Weights of a small GPT-style language model, trained from scratch on English Wikipedia: MLP 3072 GELU.
MLP neurons of a small language model. Each row is named by its layer, matrix (down: output weights) and neuron, and shows model dimensions 512-607. Each number is 200 + 40 x the weight over its row's rms, rounded and kept within 0 to 999.
A block is one neuron, or neurons of one layer that tend to fire together. Before each block is what it responds to, as a language model described it from the Wikipedia text at the highest values.

Description: Digits inside years
L11.down1005,227,178,254,288,255,220,210,276,241,185,175,171,232,198,145,167,226,210,201,277,217,134,197,140,268,223,192,159,238,182,185,256,222,192,200,137,191,231,206,132,194,182,167,195,266,219,303,155,250,123,231,229,148,190,186,151,218,191,219,199,234,215,265,172,174,130,243,202,182,152,200,182,163,239,258,145,179,207,230,229,210,247,212,262,168,272,233,193,262,200,233,178,204,235,176,235
L11.down1448,218,186,215,200,250,194,189,188,270,243,159,234,185,194,224,213,195,259,190,223,139,252,125,170,211,174,179,246,237,225,153,118,212,225,212,195,203,210,254,102,266,218,180,242,228,254,246,216,221,195,180,162,182,202,257,167,172,168,257,272,175,183,207,111,184,218,210,127,216,151,206,210,184,217,226,193,176,213,227,206,243,254,280,185,168,207,205,220,229,272,243,169,244,291,233,274
L11.down1932,205,180,221,223,222,217,189,272,180,231,226,168,201,233,148,193,218,183,204,224,157,150,192,175,260,273,182,210,190,206,126,206,278,216,215,182,229,197,249,209,253,192,137,179,220,246,242,294,203,163,132,221,189,204,200,162,152,156,254,232,168,187,196,166,168,220,201,210,168,181,185,221,251,190,187,232,246,174,192,181,210,246,256,208,182,202,254,119,214,199,198,128,254,188,170,246
L11.down2113,189,173,210,344,214,202,216,127,229,221,198,217,183,222,232,116,191,172,272,239,192,154,129,220,237,151,219,173,239,208,149,177,272,174,180,214,203,238,231,246,195,223,223,275,137,164,220,207,160,126,137,171,194,128,226,238,227,155,216,242,222,171,199,221,249,133,211,209,221,249,97,163,183,217,175,176,165,257,239,208,248,168,240,189,134,214,219,197,232,213,214,233,387,269,209,210

Description: Space before numbers
L11.down331,223,228,173,209,274,154,70,148,195,194,242,208,220,143,181,176,185,173,159,187,210,238,227,140,232,163,163,172,105,225,175,210,187,149,163,213,242,176,240,210,208,184,192,224,230,148,261,169,143,193,202,227,154,242,198,210,152,153,306,189,198,235,171,173,196,208,205,246,203,171,219,268,144,218,175,177,231,242,153,206,182,254,237,162,208,223,239,181,151,149,174,173,166,156,276,168
L11.down966,252,159,137,213,232,241,195,127,257,192,263,253,245,271,151,173,150,169,254,135,233,194,246,175,174,203,176,161,232,106,148,220,149,190,224,184,187,184,120,164,161,178,214,240,209,202,224,196,147,229,188,230,205,221,198,286,132,192,226,176,240,180,116,276,284,249,173,236,179,186,280,213,186,128,331,227,213,196,156,168,204,189,181,183,209,202,221,235,173,254,148,159,174,297,178,175
L11.down1367,244,175,212,252,210,223,231,137,171,251,255,205,154,185,213,202,172,113,127,167,197,186,238,211,195,156,224,192,230,86,203,189,215,140,140,209,146,234,157,222,163,296,160,180,154,233,238,229,192,221,230,179,124,207,162,217,177,288,316,227,217,208,196,222,227,158,186,154,224,164,126,213,280,195,191,224,132,175,180,191,121,184,247,119,294,186,204,190,165,179,157,166,206,202,187,239
L11.down2357,196,204,134,159,249,199,218,196,241,124,272,201,195,199,126,210,172,178,130,93,210,222,193,178,207,193,196,200,200,251,226,153,232,215,201,234,138,231,131,208,235,159,160,200,257,216,195,133,165,189,202,255,262,228,240,170,175,186,259,171,236,135,217,250,219,215,166,213,232,154,194,265,217,135,241,256,194,216,179,201,188,217,230,187,217,168,218,198,190,188,164,198,123,186,192,213

Description: Empty table cell before numbers
L2.down206,199,218,223,176,189,181,241,282,273,148,134,216,218,223,260,180,228,229,218,157,236,253,154,199,223,239,186,226,124,206,193,184,267,311,172,250,143,255,216,217,232,172,165,199,200,191,262,147,184,177,178,189,244,164,232,138,206,199,178,184,195,233,239,225,143,165,246,225,202,166,192,238,158,218,182,221,206,202,305,199,229,199,181,168,202,334,154,206,199,237,172,225,213,192,212,172
L2.down327,209,186,167,161,150,164,207,246,257,228,187,200,187,205,137,158,150,187,194,180,226,121,250,238,169,194,274,163,162,218,255,89,254,164,205,141,183,155,257,210,210,198,145,162,222,227,241,200,171,287,160,242,228,239,242,234,191,242,221,182,102,153,156,167,230,211,173,150,170,207,227,214,227,245,135,173,125,181,191,184,252,226,184,208,301,228,219,170,189,243,196,226,264,240,236,226
L2.down346,230,197,186,242,218,137,194,264,164,265,252,143,252,255,203,245,155,213,154,205,218,176,140,146,236,207,120,226,176,155,171,168,231,246,239,168,155,193,249,226,244,262,186,203,180,148,261,227,268,212,134,171,155,168,169,162,177,167,207,125,145,127,301,196,205,191,210,193,216,221,166,252,199,257,178,176,232,204,174,161,176,255,230,207,149,223,189,231,176,160,208,267,253,226,175,218
L2.down365,230,204,216,197,205,226,262,244,168,227,257,265,206,198,198,225,180,213,220,151,164,95,275,196,163,223,204,234,173,187,159,232,208,212,226,154,227,140,194,209,157,268,210,187,205,174,254,207,168,255,192,197,250,265,255,180,260,231,224,247,230,262,148,114,172,251,164,141,181,245,208,215,177,160,222,193,195,149,175,235,213,223,202,183,207,184,176,203,162,146,166,264,196,241,217,193
L2.down368,185,219,179,183,194,184,207,271,182,164,206,126,234,199,254,215,178,209,166,236,201,176,179,185,165,152,266,173,146,219,208,205,246,208,229,219,188,163,114,207,207,209,203,208,192,166,192,149,162,126,213,259,235,213,197,234,170,136,180,179,182,252,255,246,211,147,180,268,193,178,304,195,192,126,228,269,198,143,218,158,190,241,205,232,207,208,187,210,248,179,126,225,214,214,214,198
L2.down540,178,223,117,211,198,173,232,221,160,243,152,172,224,184,133,249,162,168,105,170,196,176,245,175,250,140,187,209,159,209,160,170,230,100,189,184,171,143,207,193,244,201,167,213,186,207,157,165,216,310,206,279,226,153,139,185,227,191,144,181,158,234,192,241,262,222,157,211,243,223,161,167,180,156,227,210,245,201,183,188,207,272,219,242,153,187,176,210,253,235,216,275,160,139,224,209
L2.down661,220,219,217,220,227,187,196,254,190,192,208,276,232,228,185,249,110,194,183,223,175,221,253,179,212,189,155,177,180,178,191,227,204,222,166,164,116,239,162,201,131,228,174,140,212,228,259,188,187,173,251,282,232,257,160,210,218,169,279,255,167,294,193,186,219,234,155,256,197,191,207,274,209,239,248,176,250,197,153,171,174,170,221,239,196,156,165,229,208,193,214,173,222,246,227,178
L2.down1075,180,242,155,138,261,247,166,108,195,165,178,182,196,206,187,220,211,173,250,242,172,209,180,217,268,182,208,159,151,232,180,181,202,272,158,191,223,160,108,230,188,193,230,130,274,273,213,210,118,129,274,220,144,227,155,233,167,134,180,199,228,177,182,141,247,217,183,226,242,236,156,237,206,225,155,191,196,200,213,224,210,220,182,200,282,174,191,221,173,261,170,165,201,236,196,135
L2.down1513,194,178,225,170,172,191,290,177,199,202,143,213,183,175,255,171,277,203,215,176,297,211,182,206,191,154,222,178,188,246,201,132,228,180,215,186,128,137,266,113,121,170,235,184,130,161,211,238,152,214,235,217,241,220,145,248,219,151,274,175,191,227,214,159,250,214,190,171,127,226,250,206,183,165,170,152,206,203,278,127,212,230,214,184,209,203,194,224,178,248,197,174,172,218,183,223
L2.down2104,219,214,167,152,160,210,185,248,253,238,200,200,171,215,224,272,176,227,190,171,235,194,230,238,195,178,182,193,183,185,169,231,248,194,188,181,252,237,205,128,181,186,212,170,194,138,104,217,240,215,205,231,202,151,228,231,290,186,300,185,196,206,185,152,177,184,198,216,200,186,242,158,195,81,262,159,230,175,177,228,147,153,221,196,159,175,220,211,242,171,180,211,223,201,223,218
L2.down2209,186,165,143,210,185,207,213,239,247,260,139,170,211,205,169,228,225,215,193,229,174,159,185,194,183,206,211,200,150,232,227,171,245,211,135,179,207,268,236,135,185,185,187,217,131,169,197,200,240,177,219,211,217,162,123,259,187,252,339,146,197,165,202,158,202,185,193,231,204,265,191,144,240,183,209,208,226,161,235,156,188,227,227,147,165,191,177,213,184,206,199,212,221,232,184,262
L2.down2320,172,141,151,216,213,138,198,212,248,245,181,151,181,233,222,198,196,146,167,183,197,234,151,236,214,185,180,165,205,193,227,199,192,180,241,119,194,210,260,154,220,151,203,256,242,148,220,211,219,170,156,220,234,206,173,205,188,238,160,178,168,217,183,188,189,229,189,92,251,209,261,238,252,211,194,206,208,198,216,175,186,201,209,136,118,160,247,260,239,177,254,246,180,193,149,205
L2.down2468,230,250,230,149,184,202,266,222,215,215,242,264,277,206,236,107,220,185,287,175,178,205,157,272,208,207,173,194,255,217,117,245,173,113,235,233,170,157,219,231,218,170,229,251,108,137,226,260,232,196,250,157,196,202,212,182,178,191,222,204,170,185,243,139,175,172,136,315,179,176,193,237,232,286,206,260,275,187,204,214,269,202,286,197,162,223,119,257,222,218,214,198,233,164,190,209
L2.down2670,172,175,178,213,193,209,181,221,218,185,169,262,230,216,237,152,176,159,139,193,202,209,261,237,177,217,241,218,203,161,209,197,235,233,260,158,172,207,148,172,236,274,238,129,144,168,213,184,162,143,248,201,135,264,251,173,174,208,206,195,186,233,324,192,196,144,219,263,170,170,207,284,255,185,275,191,216,138,227,194,219,305,196,232,173,169,278,265,220,186,136,165,308,240,203,206
L2.down2755,201,226,223,159,249,166,210,173,161,251,168,262,136,205,176,223,135,223,224,173,261,259,178,201,132,127,194,209,211,196,156,196,213,214,204,155,175,200,259,163,190,273,228,234,183,212,156,202,216,165,285,139,162,225,196,160,188,248,266,271,179,200,181,208,202,181,221,190,219,232,218,243,232,180,202,273,228,209,258,116,249,170,181,215,158,198,225,232,193,202,220,208,190,236,225,165
L2.down2847,249,232,227,134,140,187,268,215,177,217,214,180,257,191,194,213,130,194,183,162,169,276,258,186,242,240,135,267,285,178,123,176,219,241,186,203,212,224,232,182,243,210,230,259,229,139,218,160,213,294,229,162,125,166,164,207,160,199,175,198,254,191,226,172,190,181,167,181,262,207,254,185,126,214,229,209,289,221,174,210,219,225,180,190,191,146,259,226,173,155,253,166,277,305,210,204

Description: Space before a number
L11.down1121,234,179,222,225,262,244,164,192,241,253,223,228,171,215,171,148,201,202,279,171,187,250,195,264,116,182,127,175,252,143,186,212,210,264,203,216,206,140,186,222,211,220,182,211,178,177,196,186,94,241,182,184,228,238,204,186,185,206,245,150,113,202,183,183,258,217,161,257,118,163,164,265,153,264,246,242,234,255,221,216,208,180,270,202,205,215,237,213,205,227,147,207,129,163,239,205
L11.down1936,190,202,218,179,156,157,189,90,204,252,224,176,241,241,150,198,221,157,165,191,206,155,200,206,124,217,171,241,221,179,205,201,205,261,127,228,205,201,159,177,215,270,193,233,226,181,167,237,233,257,249,168,213,235,211,195,151,150,229,207,213,235,161,213,152,175,166,209,138,198,229,194,154,183,240,179,118,232,227,285,271,220,176,137,236,185,245,201,180,228,175,193,216,244,200,218
L11.down2294,227,230,199,224,218,192,188,141,242,198,252,227,220,159,169,183,111,190,243,221,198,197,119,179,172,212,233,199,234,200,216,180,226,148,138,177,181,195,118,200,162,196,208,110,272,160,172,201,151,225,176,197,178,247,262,126,142,241,209,186,201,206,194,174,217,159,287,170,195,190,181,221,193,134,260,227,253,194,164,206,178,211,168,156,246,225,222,189,243,222,176,148,239,200,236,253
L11.down3067,178,174,155,247,111,148,188,105,196,231,179,200,196,161,177,189,177,176,153,131,187,205,229,184,240,187,162,230,260,206,187,176,198,166,156,172,245,202,167,234,226,206,302,156,252,185,109,175,168,157,281,177,208,164,127,247,164,246,246,165,261,223,155,267,186,231,257,192,207,287,223,213,175,235,188,269,199,217,171,138,130,184,196,134,168,240,252,206,254,185,193,213,199,151,218,134

Description: Space after month names
L2.down125,162,146,101,205,183,101,144,93,232,212,200,208,198,235,222,183,174,263,172,265,198,188,210,201,103,190,144,218,271,195,245,219,162,217,192,252,255,196,189,248,255,185,128,255,221,188,167,268,208,206,300,131,189,202,179,179,221,110,236,201,217,192,189,194,237,245,202,239,231,232,98,160,187,189,243,169,212,196,144,266,178,245,219,202,215,198,230,224,182,171,203,157,202,160,104,186
L2.down270,208,278,216,172,221,150,248,122,216,189,212,225,224,210,183,144,210,180,219,256,229,247,192,208,250,258,187,209,247,155,255,261,243,185,242,163,211,208,225,221,241,202,244,254,188,208,220,219,241,161,156,223,205,270,195,148,207,245,193,195,237,192,200,235,193,212,190,176,251,258,194,260,238,225,166,161,205,280,171,182,191,220,218,176,215,188,275,169,185,229,167,218,191,236,281,123
L2.down305,233,280,185,218,240,230,163,192,222,211,238,178,227,163,198,230,168,222,212,157,129,151,207,236,141,161,178,174,194,161,202,195,177,170,273,252,253,185,135,205,193,264,220,146,200,158,197,161,207,199,251,192,178,182,194,209,134,235,217,105,171,263,181,208,263,143,109,135,172,182,198,257,130,197,196,242,287,138,231,239,190,165,239,158,186,245,183,139,220,196,146,153,166,155,159,162
L2.down871,203,296,193,234,212,213,213,156,172,218,130,211,167,255,167,209,224,232,140,196,182,172,208,184,221,163,225,276,244,222,196,214,280,208,232,236,158,168,182,237,212,184,277,187,230,219,236,256,269,218,188,157,180,254,139,174,194,236,219,198,280,169,237,220,106,174,155,212,246,190,189,161,212,190,146,237,216,244,185,196,199,146,279,144,212,188,202,164,136,240,272,121,206,183,213,159
L2.down986,213,183,248,176,179,194,233,191,144,244,173,206,250,145,206,139,273,235,197,192,211,229,228,210,259,214,167,241,187,233,199,178,228,214,209,150,162,220,203,84,215,232,255,252,213,206,128,160,131,218,166,164,136,176,183,155,245,206,187,130,250,185,215,154,165,197,189,202,170,181,190,195,192,171,195,253,159,158,203,186,226,244,211,150,202,205,173,232,157,216,155,237,227,197,168,142
L2.down1551,192,164,187,223,145,207,197,250,180,187,155,148,233,235,151,232,188,221,179,272,265,277,160,260,180,194,187,197,180,211,236,230,228,253,193,232,189,107,235,186,142,224,200,208,189,245,179,276,176,226,175,144,173,243,173,216,191,311,188,217,148,211,182,232,217,151,229,189,173,267,185,156,209,160,184,197,200,198,191,220,158,262,218,159,133,252,284,223,228,147,205,246,185,266,160,220
L2.down1693,137,116,122,217,212,208,227,181,237,260,200,192,178,283,196,185,209,214,181,226,194,229,272,133,185,177,186,226,187,200,189,184,208,173,166,265,240,208,158,179,206,192,202,268,170,174,197,130,231,183,236,256,253,154,165,195,215,202,221,210,210,216,157,211,240,235,190,231,196,184,195,149,220,181,253,194,205,160,232,216,267,130,140,160,231,129,234,240,191,186,160,235,181,189,145,112
L2.down1733,243,123,249,227,186,172,273,229,211,202,209,202,177,234,166,269,182,232,196,207,257,303,191,228,187,186,141,226,212,194,178,178,234,200,152,189,156,200,133,237,194,197,152,205,195,167,173,269,242,239,166,181,217,176,228,264,193,238,263,185,213,193,154,206,181,196,184,260,163,120,241,215,199,185,186,245,261,122,240,222,219,199,257,198,254,186,165,113,175,199,235,190,200,162,207,180
L2.down1890,188,225,258,148,252,205,233,155,172,256,240,102,206,126,162,243,218,242,192,154,264,241,214,219,165,246,201,193,181,210,116,169,211,171,207,217,255,188,171,162,242,207,136,182,135,204,177,205,184,213,167,142,196,198,199,223,166,231,189,265,136,152,230,169,214,114,248,211,172,302,206,259,244,298,271,196,246,191,246,181,244,245,265,127,149,233,248,238,265,247,335,205,182,166,174,199
L2.down1943,241,188,157,147,141,238,205,223,147,257,258,207,252,195,227,135,243,286,149,183,226,251,177,157,188,217,139,175,160,175,148,178,257,162,167,208,104,230,126,248,226,174,241,202,157,226,237,268,249,264,229,183,231,176,182,245,219,196,181,288,195,113,166,147,191,223,232,257,222,199,124,205,203,207,243,192,202,183,231,187,197,266,245,254,185,156,195,203,203,181,182,255,201,199,228,169
L2.down1980,194,206,158,261,138,286,171,199,239,240,175,182,149,188,226,226,199,236,230,205,162,241,210,177,221,192,181,195,151,164,200,156,177,201,219,244,163,201,212,156,202,128,209,172,175,321,240,244,165,251,200,197,230,187,179,180,212,227,270,161,274,220,152,270,225,133,270,181,155,184,270,180,182,204,191,189,224,214,227,247,173,200,270,153,174,177,150,174,220,158,171,220,157,254,250,213
L2.down2164,180,172,230,221,197,203,290,163,237,218,204,219,226,262,183,230,229,172,163,247,215,216,161,232,287,155,244,212,191,195,284,227,238,187,190,225,264,114,229,145,164,218,165,195,195,203,199,153,139,212,238,233,193,245,241,197,160,231,244,168,194,212,244,239,265,164,150,157,221,199,172,211,132,194,186,222,166,174,218,207,208,256,256,200,161,209,188,195,211,256,127,255,250,184,239,246
L2.down2509,237,204,195,245,196,163,177,237,201,230,201,168,242,216,201,259,162,216,237,252,111,263,196,196,205,198,182,199,196,162,221,237,229,220,267,261,195,208,208,165,130,163,163,146,193,238,261,193,148,192,145,163,265,237,227,173,173,189,195,282,150,192,192,161,202,233,252,200,236,210,204,318,139,163,207,225,250,221,167,187,234,223,133,185,207,223,211,174,172,197,179,191,207,302,199,186
L2.down2600,229,179,283,162,233,172,220,199,215,129,228,237,220,191,180,214,184,159,198,209,174,217,152,176,175,278,208,218,227,171,178,206,218,226,195,214,233,174,109,264,183,147,260,205,272,208,188,319,226,321,255,112,255,193,121,176,190,170,161,271,131,171,242,225,254,154,271,221,129,122,183,199,202,176,207,266,264,160,211,191,202,239,164,217,124,181,229,130,228,173,211,201,195,237,250,238
L2.down2823,218,148,207,187,168,236,169,145,233,284,255,208,185,232,95,105,182,172,139,245,178,208,264,221,254,197,216,172,171,188,211,174,185,204,142,239,171,133,200,171,247,287,157,223,219,214,146,228,233,258,263,216,246,247,153,158,232,239,251,174,218,204,168,275,182,183,167,199,143,170,201,193,186,156,191,138,213,255,173,196,168,279,303,181,256,216,144,185,182,138,237,238,165,157,143,257
L2.down2912,217,194,114,238,201,188,176,276,197,192,213,205,155,230,229,129,177,207,112,259,237,165,202,158,169,178,227,181,203,203,145,181,283,214,204,148,230,189,165,223,258,220,203,231,224,172,284,187,217,251,259,223,243,187,240,192,205,182,214,191,202,217,232,225,211,214,210,213,185,212,163,206,230,252,244,181,229,144,217,232,176,276,189,129,185,182,252,286,204,194,259,190,258,183,173,191

Description: Repeated-number inner digits
L2.down288,233,218,209,198,143,266,170,234,203,231,134,260,166,229,246,195,157,211,256,203,133,207,201,230,266,180,208,202,254,207,202,193,206,204,149,179,208,284,232,226,208,230,241,271,247,161,190,188,181,238,205,232,165,150,127,173,251,208,157,211,215,116,135,224,140,155,107,181,116,223,181,104,191,243,175,166,256,221,150,171,169,163,218,149,211,197,199,204,233,200,230,186,214,220,150,205
L2.down300,183,209,165,190,182,155,218,164,196,254,243,185,206,229,214,232,189,161,156,192,181,170,192,182,203,136,176,188,179,195,159,116,203,290,179,276,203,155,178,194,239,150,178,114,182,210,190,196,200,307,256,143,269,263,190,183,164,122,210,170,179,270,253,232,194,178,233,155,193,161,250,176,182,220,209,155,241,313,232,175,179,191,261,191,203,157,163,167,165,131,156,202,199,180,209,206
L2.down511,180,180,225,171,164,191,181,228,247,185,187,207,133,235,206,310,193,208,197,193,164,191,263,267,203,224,161,207,200,172,239,196,220,205,196,231,195,197,186,221,246,200,199,184,210,150,190,194,230,228,184,251,176,185,174,208,234,165,184,222,205,192,201,187,207,147,248,211,137,169,243,127,143,239,231,238,198,189,279,170,168,200,190,187,146,274,229,178,217,106,175,197,246,222,259,172
L2.down533,253,195,167,144,173,248,175,195,203,238,122,210,226,185,207,191,161,104,158,139,186,223,270,114,212,130,170,214,224,178,147,172,217,170,201,281,176,228,200,187,153,237,243,198,206,199,250,185,224,190,165,147,200,252,198,95,276,130,234,225,183,226,203,197,146,198,142,226,191,180,172,212,165,181,162,157,187,205,267,163,193,246,268,126,182,140,174,203,209,165,249,167,145,222,186,188
L2.down1092,182,252,166,225,247,149,258,124,173,204,236,230,241,199,290,291,211,215,276,227,200,230,175,251,258,171,174,252,144,233,206,155,187,180,177,175,177,300,169,160,165,223,215,328,230,195,135,158,284,144,199,169,209,258,144,234,288,166,208,138,212,328,178,181,246,266,169,256,194,190,221,167,232,156,217,193,292,200,236,168,266,188,223,157,218,188,214,267,161,213,183,203,137,231,170,170
L2.down1403,217,189,190,215,185,263,218,131,233,209,182,208,174,238,157,264,228,339,245,263,202,239,230,288,212,218,192,233,205,153,151,191,130,176,153,227,109,269,171,186,203,220,170,236,161,184,118,214,260,214,192,145,236,138,244,273,226,198,199,209,179,205,156,279,147,223,171,180,183,195,231,253,233,125,239,216,249,239,275,239,203,251,169,236,210,283,154,245,251,247,167,160,209,146,180,159
L2.down1429,262,195,205,181,239,259,236,144,212,139,157,148,248,209,119,117,229,217,169,165,201,279,225,171,249,165,180,160,233,236,184,235,228,136,192,197,236,185,188,149,174,172,181,187,180,245,229,223,168,115,244,270,140,225,200,143,188,178,205,280,191,154,153,246,280,160,165,200,293,169,161,246,185,187,238,214,150,243,210,231,175,149,237,262,202,183,146,171,237,142,173,213,151,169,91,128
L2.down1814,201,206,134,255,153,181,207,202,233,210,189,150,199,200,185,242,205,237,202,156,141,246,191,186,175,197,193,141,200,217,221,167,211,156,199,228,196,192,211,177,206,190,207,240,208,228,227,156,235,178,194,152,210,237,175,223,156,202,173,206,115,203,164,241,200,121,207,188,247,144,224,191,213,115,192,120,220,201,172,215,216,203,229,244,147,200,258,250,265,190,157,242,274,180,232,164
L2.down2175,119,225,160,260,234,222,235,106,222,180,224,186,198,196,148,175,204,226,122,203,148,174,246,208,117,180,197,201,220,233,167,184,191,181,185,162,211,240,151,257,174,191,169,162,252,181,273,200,212,159,191,128,192,242,137,260,213,182,278,291,142,217,143,141,147,136,147,176,131,254,209,157,173,263,222,154,247,242,256,204,213,174,123,99,208,271,244,259,229,202,230,171,152,245,225,228
L2.down2276,161,210,141,212,249,182,205,183,243,194,168,120,252,233,222,249,214,203,171,196,227,174,167,131,171,249,153,150,164,234,145,276,232,229,221,248,193,149,157,252,224,195,302,207,202,170,124,244,228,203,177,193,154,230,187,264,117,182,255,240,213,257,166,246,213,209,167,217,212,196,236,239,238,228,115,170,213,192,207,251,138,139,289,162,180,232,237,157,139,240,234,237,219,214,212,161
L2.down2380,224,196,251,246,281,261,209,155,294,158,195,242,151,205,276,258,159,201,217,196,97,204,214,207,156,158,184,197,239,286,253,164,204,145,156,129,128,207,205,222,218,207,256,227,170,217,136,158,210,181,187,187,257,170,237,227,244,166,215,221,209,241,197,153,307,150,188,165,198,181,184,246,221,155,148,229,251,273,181,222,211,204,143,164,164,195,164,220,162,241,130,222,83,256,224,252
L2.down2673,223,234,278,214,177,235,99,291,139,193,167,196,177,249,223,189,188,157,175,228,126,210,203,96,255,182,195,128,160,144,176,141,204,267,150,205,202,289,249,74,262,206,213,230,248,167,278,193,201,206,216,191,258,159,241,157,260,103,209,210,267,216,146,219,182,216,206,189,204,212,188,222,194,251,211,162,198,188,237,268,213,180,257,196,188,226,187,177,246,152,194,219,201,219,240,216
L2.down2681,183,252,145,205,190,152,183,230,230,168,208,226,210,243,222,172,211,185,240,213,235,182,158,219,202,192,170,195,179,159,223,130,172,272,179,227,232,238,210,275,211,220,151,177,191,170,296,127,240,145,204,180,201,172,167,293,218,170,177,196,234,203,181,198,177,209,181,221,279,123,143,157,295,241,189,142,243,202,262,276,259,191,187,144,269,213,213,135,160,146,224,193,193,236,211,164
L2.down2841,140,204,189,132,166,235,178,160,192,133,170,122,193,128,189,99,228,230,150,200,153,197,206,272,183,154,223,170,189,208,225,256,220,245,211,207,198,223,206,229,218,133,144,197,152,230,191,194,218,162,243,148,202,246,193,185,102,158,233,221,238,172,165,212,150,171,153,200,181,234,212,136,162,229,193,154,160,269,255,168,193,210,213,181,149,219,182,198,198,204,204,150,206,187,235,189
L2.down2931,188,237,159,250,162,194,167,235,233,213,198,184,188,210,115,202,214,294,185,226,178,172,127,207,216,124,135,149,308,216,194,189,179,273,208,230,234,222,200,141,200,148,224,207,169,224,191,251,189,257,232,231,208,221,205,168,205,140,141,191,186,244,240,180,210,233,235,246,246,234,187,237,213,184,170,221,150,234,158,142,218,190,197,145,208,242,204,184,166,204,209,200,163,193,231,211
L2.down2976,150,155,272,188,133,163,154,213,78,172,177,292,238,166,189,311,160,211,222,216,207,132,225,130,197,121,191,228,217,169,196,233,254,152,215,197,203,160,156,222,177,257,252,150,154,154,178,235,174,236,174,168,224,266,203,176,136,189,183,208,151,188,169,242,208,219,178,175,178,267,212,173,178,120,221,156,232,237,177,174,216,205,244,189,150,260,263,214,200,182,134,243,184,210,192,186

Description: Table cells and "It"
L7.down909,153,219,142,164,184,178,192,134,239,204,170,199,246,244,199,177,131,222,188,195,180,198,239,198,278,233,207,223,250,218,237,211,233,210,226,240,163,223,188,186,140,306,100,92,148,219,194,190,186,234,250,261,188,163,144,208,214,180,280,196,206,197,248,231,242,204,169,148,215,124,249,238,106,192,272,261,189,246,227,242,152,222,237,267,159,200,236,233,241,233,234,267,209,219,109,196